config.toml
n_head = 12
n_kv_head = 12
vocab_size = 44361
norm_place = "pre"
rope_fraction = 0.25
init = "trunc"
optimizer = "muon_variant"
beta1 = 0.9
lr_head = 0.00484
grad_clip = 1.0
warmup_steps = 0
decay_shape = "sqrt"
doc_mask = true
dataset = "wikipedia_en"
MLP neurons of a small language model. Each row is named by its layer, matrix (up: input weights) and neuron, and shows model dimensions 112-207. Each number is 128 + 32 x the weight over its row's rms, rounded and kept within 0 to 255.
A block is one neuron, or neurons of one layer that tend to fire together. After each block is what it responds to, as a language model described it from the Wikipedia text at the highest values.

L2.up2847 [142 124 145 177 130 154 122 174 131 151 129 114 119 164 151 130  98 172 214 199 154 145 172 117 145 134 109 112 117 139 128  74 157  16  98 128 110 167 120 111 141  84 114 137  88 136 145 119 117 144 106  96 171 121 142 159 176 116 160 170 214 185 164 133 157 141 174  63 131  56 101 156  81  75 117 155  98 125 160  90 151 172 163 220 141  97 134 111 100  91  80 151 124 108 170  69]
Description: Nouns and word pieces for family relations, noble titles and political office in biographical or historical text, such as great(-uncle), Earl, Spouse, heirs, accession and appointments.

L6.up89 [153 206 170 131  93  99 181 110 106 112 144 130 192 104 100 119  84 120 120 153 175  91 135  60  85 113 156 134 139 162 126 164 120 137 107 168 149 127 120 142 150 105 156 110 136 134 129 140 145 117 148 110  83  92 144 137 184 128 112 152 171 109 167 150 121  68 134 166 158 145 149 102 141 186 174  81 127  80 182 119 112 165 112 127 150 163 104  97  72 206 122 135 168 135 111  95]
L6.up234 [134 113 158  97  96 112  81 105  99 147 147 189 151 187 125 131 141  91 117 176 104  91  64 118  98  89  66 140 169 136 131  89  83  56 143  61 139 112 119 117 178 126 145 133  91  84  81  90 117 163 147 138 139 110 143 156 117  73  96 103 129 175 178 100 123 171  93 121  94 192 206 178 128  97 128 112 175  98 192 150 124 149 132  94 118 120 111 112 108 143 155 104  94 157 160  91]
L6.up815 [133 123 194  90 140 126 154  91 154 177 114 132 102 145 139  74 117 178  40 156 177 114 159  94 107 117 125 101  90 111  79 139 121 130 161 143 185  99 138 177 198  94  49 144 142 142 106  98 158 139 129  58 126 152 124 131 110 142  98 128  95  85 153 141  91 109 131 115 164 134 107 132 147 106 127  89 134 145 171 111 115 179 170 137 145  93  76 112 114 129  75 117 148 149 145 167]
L6.up1191 [126 131 172 112 149 121 155 162 138 126 124 147 163  79  99 156 115 132 133 157 143 112 115 135 101 109 149 166 161 119 111 121 120  54 153 133 144 105  96 115  83 111 130 127  66 118 151 162 143  85 125 111  93 126 116 119  84 167 121 195 128 174 121 162  89  98  55 191 160 169 148 182 102  95 115 127  84 117 140 126  78 186 124 121 190 131 106 161 143 144  84  93  84  93 155  89]
L6.up1267 [110 168 130 146 144 136  78 110 112 180 153 133 172 156  62  70 154 119 142 109 136 108 141 139 168 107 127 158 154 153 117 154 139  88 155 143 186  82 131 105 167 154 129 185  65 129 124 138 135 151  99  85 125 141 111 168 145 136 116 177 124  90  90 140 138 146 140 188 119 146  42 154 113 118 138 113 110 177 150 141 123 158 152 142  63 189 163 143 142 190 126  57  87 167 106  93]
L6.up1918 [141 167 171  99  93  71  88 135  46 159 102  93 113 104 154 126  71 119 127 151  91 160 120 107 136 127 122 134  93 163 117 139 157  88 148 110 187  85 156  70 128 115 117 162  99 137  86 118  94 126 137  68  22 131 142 109 151 149 158 104 180  67  90 103 145 140 102  82 161 150 123 105 142 102  68  69 209 104  96 151  99 141 105 142 126 101 129 150 121 159 164 110  98 135 133 143]
L6.up2263 [112 132 161 148 153 131 125 139 139 121  99 140 157 113 100  99 145 172  94 132  91 146  90 114 100  68 125 148 165 138 112 131 145  87  90 155 166 122 168 141 113 128 111 133  80  97 174 191 142  92 119  88 119 128 101 126 139 150 116 179  83  87 120 102 132 197 104  43  96 123 135 107 108 123 169 113 171 109 189 115 135 157 142 143 151 168  83 179 138 140  34  80 107 154  66 124]
L6.up2866 [149 122 169  83  92 112 125 121 120 197 139 171 156 131 107 135 139 159  98 127 167 154  89 145 117 135 142 165  84 151 110 130 122 120 174  81 138  91 133 127 120  96 111 134 111 185 113 119 143  84 108 134 125 125 142  68 175 122 132 168 149 108  93 109 122 109 119 120 135 150 133  92 105 171 138 110 108 122 118 100 143 160 120 151  89 169  96 164 111 161 148 184 137 158 191 153]
Description: Tokens that describe game outcomes and achievements in sports articles, such as "led the team to", scorelines like 27–0, and scored, recorded, record, fastest.

L6.up226 [131 124 112  95 125 119  86  63 116 144 114  57  76 153 161 134 106 116 186 121  81 154 123 151 147 101  89 112 109 153 155 162 141 123 176 119 149 127 111  86 143 167  78 111  84  99  90 104 176 113 180  87 145 129 207  99 143 116 137 138 132 129 119 150  91 180  88 168  58  98 169 122 147 142  86 202 125 135 145  91 145 148 128 122  71  85  86 138 115 134 108  68 196 174 140 140]
L6.up403 [190 117 125  80 153 132 137 160 141 103 113  89 132 155 137 177 122 185 137  98 189 139 100  98 156  99  66 175  87 138  95 116  92  92  80 139  74 154 146 158 160 163  76 204  96 106 123 127 104 131  94 111  83 140 111  91 115 115 116  94 106  63 195 167 157 105  99 178 167 144 181 134 152 164 165 157 155 140 129 144 121 165 120 137 146 124 109 158 126 100  68  77 154 107  83 145]
L6.up424 [101 111 168 192 150 125 141 142 191 133 167  96 111 131 121 125  62 123 191  95 186  83 145 138 156 145 127 112 110  66 118  93 106 154 152 185 137 179 169 126 126 146 119 128 162 122 154  66 124  84 163  93 156 126 110  85 101 149 125 183 108 128 108 209 145  89  92 172 110 118 112 147 108  59 144  92 179 107  88 160 127 127 163 116 154  80  86 113 123 123 108 112 157  97 104 118]
L6.up936 [113 138 158 154 116 108 149  89 105 135 154 119 111 169 161 115  80 152 148 179 193 164 102 111 146 143  86 147 119 105 113 147 117 122 143 169 148 195  89 104 100 168 124 114 173 128 191  81 120 111 102 133 133 102 132 143 183  78 182 129  82  97 138 124 102 130 128 137 124  32  93 127 175 165  48 128  90 126 130  54 149 127 145 102 110 119 137 112 180 131  85  99 144  67 120 102]
L6.up1366 [156  84 151 141 111 150  99  74  80 125 132 174 104 166 111 163  74 123 144 128 150  96 122 169 134 210 177 147 145  84 104 169 133 155 143 147 150  89 154  85 117 151 105 113 170 104 156  56 121 116  78 134 126 165 123 134  91 133  67  74 100  76 140 177 136 157 123 180 149 116 146 111 178 151 133 136 156 119 120 150 100 117 126 135 117  87 200  68 134 131  98 156 132  99 176 103]
L6.up1777 [ 86 187 112 176 126 138 135 128 105 140 133 107 142 112 113 101 140 112 160 186 149 116 148 129 124 161 104 110 162 102  90 102 153 141 100 220 128 164 150 136 171 147 127 132 136  90  92 121 135 167 171 105 185  99 195  93 152  79 143 128 175 142  91 191 120  84 114 193  94 131 121 173 112 136 125  93 120 155 172 135 185 123 113 154 147  91 103 160 133 104 142 145 167 110 139 175]
L6.up2276 [165 121 140 159 182 158 119 174 111  45 137 145  78  92 123 138 155 121 142 116 105 158 119 138 134 130 142 186 138 104 140 151 140  66 114 128 121 181 163  88 164 144  97  99 120 132  90  82  88 122 144 131 156 172 208 171 119 134 137  74 135  50 123 171 123 129 130  97 138 116 128 150 109 127 133 148  89 156 126 151  56  72 183 173 103 166 122 117 135  76 209 167 129  93 104 144]
L6.up2861 [162 141 151 113 140 104 110 129 185 186  93 116 149 114 162  92 103 125 190 148 105  82 136 113 131 153 103 138 113 126  91 178 124 134 165 136 100 164 126 119 135 130 146  89 126 118 160 111 127 123 117 148  82 170 126 130 104 142 147 176  54 147 162 173 133 122  94 101  69 131  67 120 186 193 177 176 128 141 121 146 170 156 140  74  49 112 151 122  93 130 119  59 162  92 147  81]
Description: Tokens in biographical text that start a family relation, title or honour, such as "paternal great-", "(sister)", "knighted", "second Lord", "Duke".

L2.up894 [128 133 163 105 123 104 140 126 119 152 124 171 120 136 164 120 119 146 123 173  88 110 128 124 176  87  87 168  72 105 130 151 101 149  78 140  91 137 116 160 105 111 173 103 145 124 137 107 159 150 118  97 114 141 118  70 130 107  99  99 175 135 143 120 101  90 120 108 127 110 146 120 112 122 151 141  88  97 104 130  95 135 168 122 112 121 139 143 123 117 127 126 130 109  97 114]
Description: Mostly unit words after a number or bracket (km, mm, mile, feet), some first word-pieces (Ph, diph, ri), and nouns after "the", like first, same, score.

L5.up434 [107 186 146 103 174 136 150 174  62 166 141 159 102 115  94 163  95 104  78 161 148  95  99 133 107 113 176 127 152 125 123 117 124 122 143 118 111 113 167 142  97 102 122 123 105 146 126  80 197 148 113 146 185 103 124  91 185 130  82 124 148  89 156 130 124  90  92 128 134 106 228 139 130 179 161 133 126 121 184 119 124 158 134 144 145 175  53 116  97 129 106  88 126 203 157 149]
L5.up488 [102 118  91 158 165 162 180 145  56 139  89 113 118 149 149  74 125 153  64 115 173 144  99 100 149 133 129 150 148 103 109 111 110 129 144 112 183 110 123 103 113 111 142 198 112 101  68 150 154  93 179 106 148 119 126 189 154 127  84 135 141  92  69 172  88 109 143 169 146  76 143 174 130 197  79 101 156 137 144  85 119 213 135 109 144 146 123  97 185 156 100 159 117 175 135 110]
L5.up556 [112 166 117  96 163 125 149 126  83 156 126 154 131  91 149 149 130 132  98 132 162 147  95 126  95 112 104 140 158 131 115 136 111 160 139 143 173 176 109  92 108  77 103 197 131 136 125 117 232 135 120 112 161 107 115  94 129 110 136 133 103 143 153 116 122 173  69  93  94 124 136  99 185 177 140  95 110 150 116 131 106 166 118 106 163 114 116 162 103 180  99  64 118 122 146 131]
L5.up722 [148 142 172 155 191 115 137 120 105 150 141 140 169 135 181 113  89  93 159  93 139 142  75 176 173 118 131 146 139  62 121  99 129 142 212 144 115  94 169 165 119 133  88 116  81  81 142 121 170 133 148 122 195 153  86  72 118 131  68 130 125 145 162 145  74 174 143 152 111 163 141 152 190 139 120  68 187 163 152 113 118 167 130  99 100 171 157  85  99 145 140 115  86 154 161 147]
L5.up1152 [158 162 111 101 139 155 179  77 143 181  92 144 210 121  90 123 147  76 127  91 180 107 149 164 138 113 108 114  81 127 113 162 108 132 104  44 163 163 208  76  95 107  96 131 156 143  61 125 134 114 155 101  97 155 134 179 206 115 135 126 165 128 127 113 147 164  75 122  52 122 155 124  77 113 200  72 158 148 154 111 152 114  99 183 132 142 134 143  72  61  98 180 120 181 140 140]
L5.up2215 [108 148 148 132  92 146  99  91  80 180  90 130  90 126 172 141 137 148 102 204 146 133  97 160  85 161 145 162 134 145  87 114 180 118 123 121 105 185  65  95 114 103 108 100  85 144 112 146 156 185  69 114 125 114  79 126 157 145 154 174 145 101 161 119 128 150  64 136  66  66 158 125  45 161 132  73 170 130 135 164 134 140 168 122 110  88 153 219 132 125 110 162  70 172 128  66]
L5.up2325 [126  51 111 149 111 107 161  85 118 187 130 137 107 110 133 157 131 139  68 123 116 107 190 108 101  87 142  92 136 144  76  89 131 111  71 134 167 125 101 107 127 148  85 129  67 173 136 130 119 102 141 121 165 131 151 110 142 148 111 121 123  63  92 164  81 121  92 195  83 163 181 149 124 166 122  95 112 129 108 101  74  95 156 115 174 118 132 145 143 144 182 157 113  92 117 168]
L5.up2495 [106 153 132 163 129 107 159 138 101 102 172 147 132  85 118 162 129 144  78 220 146  96 104 174  89 103 114 184 158 185 146  86 117 113 156 129 126 104 132 139 122  86 135 115 126 127 120 153 183  72  54 143 129  94  81 108 114 108 128 141 177  94 100  74  52 172 170  77 124 142 136 134 109 177 149  50 134  97 137 139 162 127  76 113  89 163 120 139 101 146 149 132 160 145 128  73]
Description: Words inside sports match and career write-ups that set up a result or debut, e.g. in before relief or his debut, home in home win or home run, and first or won.

L6.up1062 [105 151 187  87  78 149 183 150 147 130 167 126  83 102 106 144  64 107 134  99 120 140 155  66  89 133  90 134 144 180 120 120 141  76 104 131  67 100 135 152 156 155 113 115 152 119 155 113 120 121  87 111  91 141 168 123 154 128 140 113 162 178 144 153  64 112  85 130  75 127 103  92  96 101 104 121 167 150 101 149 145  79 123 113 131  99 135  60  99 203 171  97 165 131 113 132]
L6.up2182 [ 97 136 148 147 101  85 110 102 125 130  96 118 121 154 134 186 162 155 101 158 121 134 138 168  89 220 188  49  59 105 146 105 133 117 135  61  82 174 154 140 100 122 137 107  86 184 133 111 165 134  90 106 108 121 112 133 116 134 129 138 150 153 145 148  95  77 110 118 132  67 105 132 112 106 125 101  72  76 164  81 100 141 194  97 136 118 101 106 112  57 131  77 154 134 213 167]
L6.up2466 [147 129 118 172 114  91 117 175  97 176 194 148  97 130 150 120 156  77 133 141  67 106 124 154 154 188  80 131  87 188 131  78  86  95  93 115 140 146 148  53 142 141 168 100 186 148 132 102 145 153 111 126 124 135 188 159 127 143 110  98 110 107 143 151 162  96 134 122  41 118 151 103 155 118 162 122 135 144 102 139 135 186 125 133 119  71 116 126 140 139 151 131 185 134 142 144]
L6.up2474 [ 74 120 153 147  84  79 184  95 114 130 140  88 123  88 142 158 178 125 188 163 114 133 133 144 123  95 125 153  60 169 157 147 157  94 120 155 162  90  77 184 171 139  66 148 145 142 211 136 163 155  78 164  84 113 150 164  96 148 114 127  43 179 113 128  91 176 118 125  77 118  97 157 115 138 139 100 122 140 107 138  43  83 139 119  62  86 108 140 102 123 114  76 137 129  91 109]
L6.up2553 [135 127  95 114 105 172 142 124  68 126 154 167 144 122 142 111 149 135 108 127 143 119 116 127 121 194  98  70 134 129 154 142  85 129 123  89 171 114 107 107 118 113 123 111  61 123 120  75 143 108  91  88 115 200 122 124 103 158 117  75  80 105 149 177  97 164 113  82 148 109  93 133 184 140 133 121 181 141 178  94  81 120 132  98 121 128 101 147 160 145  97 146 147  77  62 145]
L6.up2561 [119 115 162 162 137  50 114 135 150 161 134 115 135 112 115 108 152 129 111 119 113  90 148 157 167 129 110 119  88 195 136 116 134  74 151 115 146  81 154  95 160 114 137 136  68 150 181 144 141 179 124 136 128 145 157 108 151 197 171 105  85 138  80 174  45 104  82  59  81 117 108 109 110 101  83  88 167 135 141 115  57 141 147  76 118 120 121 151 131 172 116 122 123  81 152 150]
L6.up2846 [100  68 162 121  94 104  98  48 105 134 136 102  99 145 142 178 110 153 131 122 127 156 104  78 128 161 104 110 169 131 152 100 125  63  93 126 111 120  99 147  88 120  71  77 182 123 135 161 105 126 130  64  36 124 211 160 128 138 180 149 113 135 116 156 177 109  77  99 147 155 172 147 138  96 113 106 102 141 135 104 110 127 209 152 157 138 123 146 178  62  94 113 162  93 128 162]
L6.up2901 [156  92 134 150  98 120 125 130 105 177 163 180 155  71  95 108 195  59 158 129 170 140 143  91 136 122 142 143  80  99 158 152 110  82 106 167 143 156 146 187  98 121 128 137 152 128 107 148 109 119 146 166 238 147 115  85 185 185 124 106  23 176 147 165 132  96 123 195 156 114 176 112 163  85 116 169 129 136 114 101 148 145  84 118 102 113 134 142 102 170 102 175 175 152 138 158]
Description: Unit or measure tokens right after a number, such as in, mm, ft, km, g, %, per cent, plus a few other number-following words like "subjects" or "a" in "five times a day".

L2.up2010 [144 134 171 123 146 111 120 140  75 104  99 168 117 121 128  82 109 160 123 133 120 108 150 197 140 163 143 129 126 147 151  72  88  81  96 107 152 135 136 114 127  96 149 128  80 109  80 101 104 176  99 155  84  91 125  93 172  86 175 144  99  63 108  42 119 184 126 170 112  84 141 153  94 146 135 116 134  82 121 118 152 116 147 113 172 118 101 110  86 128 146 158  36 109  95 113]
Description: Tokens inside set phrases in sports biographies, such as Opening Day, field goal, team leading, first career; also mid-word pieces (Organ-ic, train-ers) and table-cell values.

L6.up163 [175 132  28 148 132 173 121 105 108 137 103 193 148 190  97 162 135 154  88 133  88  55  94 131 122 164 113 110 149 129 101  83 104 157 165  91 126 133  91 202  70 157 192 155 125 196 107 180  80  74 159 139 203 113 149 181  95 169 168 147 193 101 113  86 178 140 158  95  94 124 162 139  96  92  90 141 151  96 171 104  79 148 185  74 137  66 146 174 153 119 126 140 153  92 128 103]
L6.up610 [150 111  90 136 128 136 143 114  95 111 130 184 142 136 160 106 143 180  94 117  50 137 181 177 126 112 166 112 118 106 155  93 160 129  39 121 125 117 144 163 127 130 152  80 100 174  40  35 170 167 124 153 147 148 112 104 156 132 119 104 133  96 125  80 161  84  95 130  90  92 120 119 125 172 156 162  29 161 125 134 135 100 159 140 103 141 170 128 146  94 122 114 145  83 141 127]
L6.up753 [129 138 159 132 142 156 103 106 172 115 177  89 131 108 144 124 131 120  99 121  87 109 170  94 117 188  78 108 150 189 149 120 108  97 116  93 148 131 130 174 206 159 126  92  66 161  96 127 152 175 112 138 119 123  91  54 142 194 118  63 169  87 114  72 173 107 135  58 156 145 137 112 135 184 128 161 135 224 110 153 107 103 206 118 136  96 134 139 127 101 147  89 134  77 129  81]
L6.up772 [138 125  92  82 127 121 154 189 132  73 105 154  98 171 120 125 130 181 125 128 105 136 160  72  95 117 107 164 195 163 147 136 100 101 123 122 147 164 114 161 123 170 177  67  49 143  89  81 125 102  74 132 147 114 110 208 110 160  49 153 179 109 147 147 162 156  85 112 110 131 120 143 153  97  81 183 145  78  88 164 182  63 120 172 136 161 149 150 129 121 193 141 146  79 159  99]
L6.up917 [124 172  96 143 104 150 130 168 131 156 166 117 108 141  89 166  93 224  67 110  81 106 199 127  98 153 109 175 157 131 139 111 125 132 101  77  97 126 122 104 153 163  83 158 125 143 130  83 100 169 134 171 145 127 127 214 104  53 127 139 221  78 144  68 111 137 139 129  97 121  86 114 140 147 149 149 141 115 185 105 156 138 129 134 134 146 122 165 147  92 113 182  92 109 134 130]
L6.up1727 [184 126 150 180 131 120 187 130 110 134 126 104 179  54 136  78 106 142 160 170 108 176 155  83 109 102 206 134 143 162 155 113 124 124 107 146 156  89 151 133 112 146  75 159  76 151 129 168 105 120 117 128  92  74 152 183 151 148 115 134 141  95 155  67 136 196 144 160 179  97 144 144 101 158  93 159 110 174 167  84 181 190 149 134  71  75 133 172  94  79 137  78 103 127 184 113]
L6.up1919 [145 207 119 125 127 148 112  96 115 117 169 167 143  59 178 140 190 158  95 200  87 138 189 115 136  56 102 130 107 149 156 147  65  85  61 158 168  85 129 137 116 156 115 132  39 181 148 123 140 131 100 129 105 132 131 141 125 129 105 134 154 113  90  77 132 171 150 157 127 153  83 113  97 101 117 141 152 169 192 121 148 104 150 116  82 184  98 186 104  82 112  79  71 126  97 172]
L6.up2552 [144  83 140 114 144 114 111  62 122 150 156 169 149 168 160 114 174 163  85 124 106  65 212 121 106  96 119 117 109 118 112  91 146 171  84 150 149 115  64 239 128 104 137 116 143 132 166  75 151 117  92 102 143 126 186 134 130 114 114 149 128  51  88  82 131 220  87 139  62  78 122 155 111 124 153 238  78 160 144 163 170 110 109 126 141 176  94 147 188 121 179 146 130 160  71 109]
Description: Category nouns or punctuation directly before a proper name or work title, e.g. "BBC series Some", "the song "Dai", "side Airdrieonians".

L2.up1715 [ 96  78 124 127 121 180 109 126 119 101 139 151 118  84 138 141  94 148 130 177 147 112 116 162  63  90 142 159 110 148  86 138 148 170 109 171  82 132 120 166 117 188  90  49 116 157 140 185 102 102 107  43 175 162 151 108 118  98 113  96 132 109 127 170 152 109 121 150 143 126 138 127 110 149 106 127  58 129 111 176  89 151 114  73 169 162  83 171 155 137 117 128 123 128 138 163]
Description: Tokens right before an upcoming proper name, mainly "of" in "the town/city/village/state of X", also HMS, USCGC, "his son", "=" heading marks.

L5.up601 [119 109 135 133 127 189 107  95 157 121 137 185  98 139 170  69 114 141  94 131 170  93 129 118 160 122 116 136 166 145 101 149 208 160 101 109 123 157  96 135 125 113  79 146  42 139  35 128 175 128 167 119 130  95 123 105  78 163  92 140 160 114 124 220 172 117 139 168 188  93 201 126  89 143  96 136 143 188 139 169 155  73 180  95 123 129 128 143 148 166 184 108  98  93  58 171]
L5.up981 [141 185 147 130 163 175 131  89 129 104 134 140 119 128 149 141 165 142 122 127 235 145 166 125 183 170 143 144 102 168 113 119 153 158 185 189 124 101 101 167 126 165  90  91 105 131 112 163  83 116 161  95 136  97 132  89 155 154 111 138 157 147 116 146 165 112 113 128 124 128 123 174  76 182  75 108 102 188 152 101 176 154 121  76 147 134 130 143 169 163 187 107 113  69 179 134]
L5.up982 [139 135 204 160 145 172 158 112 127 171 123 117 103 122 178 106 145 135 155 142 160 117 159 186 134 100 116 194 100  94 203 136  86 157  90  92 137 116 128 157  97 125  96  91 139 199  98 157 116 155 111  77  69 114 120  59 188 170 108  91 118 122 141  86 141 121 109 197 139 108 101 138 154  94 114 141  65 138 188 140 141  75 120 153 188 146 106 141 185 107 163 147  62 123  92 163]
L5.up1276 [190 148 185 134  92 141 189 107 172 176 171 143 126 123 109 112 163 133  66 111 197 147 123 103 153 115  93  79 103 123 165 148 125 140 115 101 116 144 144  90 117 119 152 118 101 137  59  91 100 153  73  90 152 109 165  83 148 134 106 168 133 189 127 127 172 160 147 168  96 122  58 169 126 118 111 159 145 103  98 151 153  99 179 103 132 155 139 139 136  94 103  78 115 148  94  96]
L5.up1436 [107 108 153 135 191 144 104 178  95 190 119 176 152 101 126 103  87 139  88  99 153 142 165 122 192 151 138 155 123 129 188 142 111 161  88  63  52 137 130 112  93 104  82 136  97 126 130 163 118 122 113 156 109 102  94  95 112 173 156 101  97 176 155  72 149  83 128  94 167  78 190 148 111 103 130 126 104  74  83 122 158 117 142 131 132 129 158  96 160 180 200 132 122 164  93 123]
L5.up2145 [175 152 144  47  99 185 115 146  86 133 122 125 147 125 112  87 136 135 158 133 112 138  87 189 168 130 118  97 163 131 130 118 201  58 117 142 117 133 118 179 156 112 105 120 112 149 112 117 129 160 149 141 150  91 132  76 105  86 119  96 113 121  96 146 163 144 130 154 111  67 157 180 116 101 181  84  86 123 207 161 116  95 156 103 131 114 131 140 146  96 135 163  97  94  92 170]
L5.up2329 [112 148 105 154 126 161 105  98 113 144 112 154  65 110 148 138 122 156 133 122 133  80 168 106 196 137  95 162  96 152 117 126 116 107 145 133  70 167  69 133 161 135 126 184 108  85 142 117 119 116  65  95  98 134 133 139 115 176  80 100 122 133 162 108 138 111 120 142 122  97 103 110 170 196  79 104 116  84 151 108 181  74 118 161 144  96 120 170 111  80 158  80 158 136 106 103]
L5.up2729 [150 123 142  88 209  82 158 167  91 160 107 136  63  94 165  91  96 132 132 154  97 113 167 186  76 112 170 125 119 158 152 148  94 110 180 167  76 153 123 167 169 116  92  89 110 114 112  70 183 133 114  99 172  94 192 154 135 113 145 105 113 169 127  87 140 197 133 186 167  85 153 108 149 167 154 127 117 144 144 154 165  64 210 135 136 148 124 146 115 144 182  85 107 146 167 137]
Description: Commas and link words after a kinship or role noun, just before the person's name follows, as in her sister, Ellen; a princess named Tahira; Kamila Yakubova as Gulya; Spouse(s): Opal.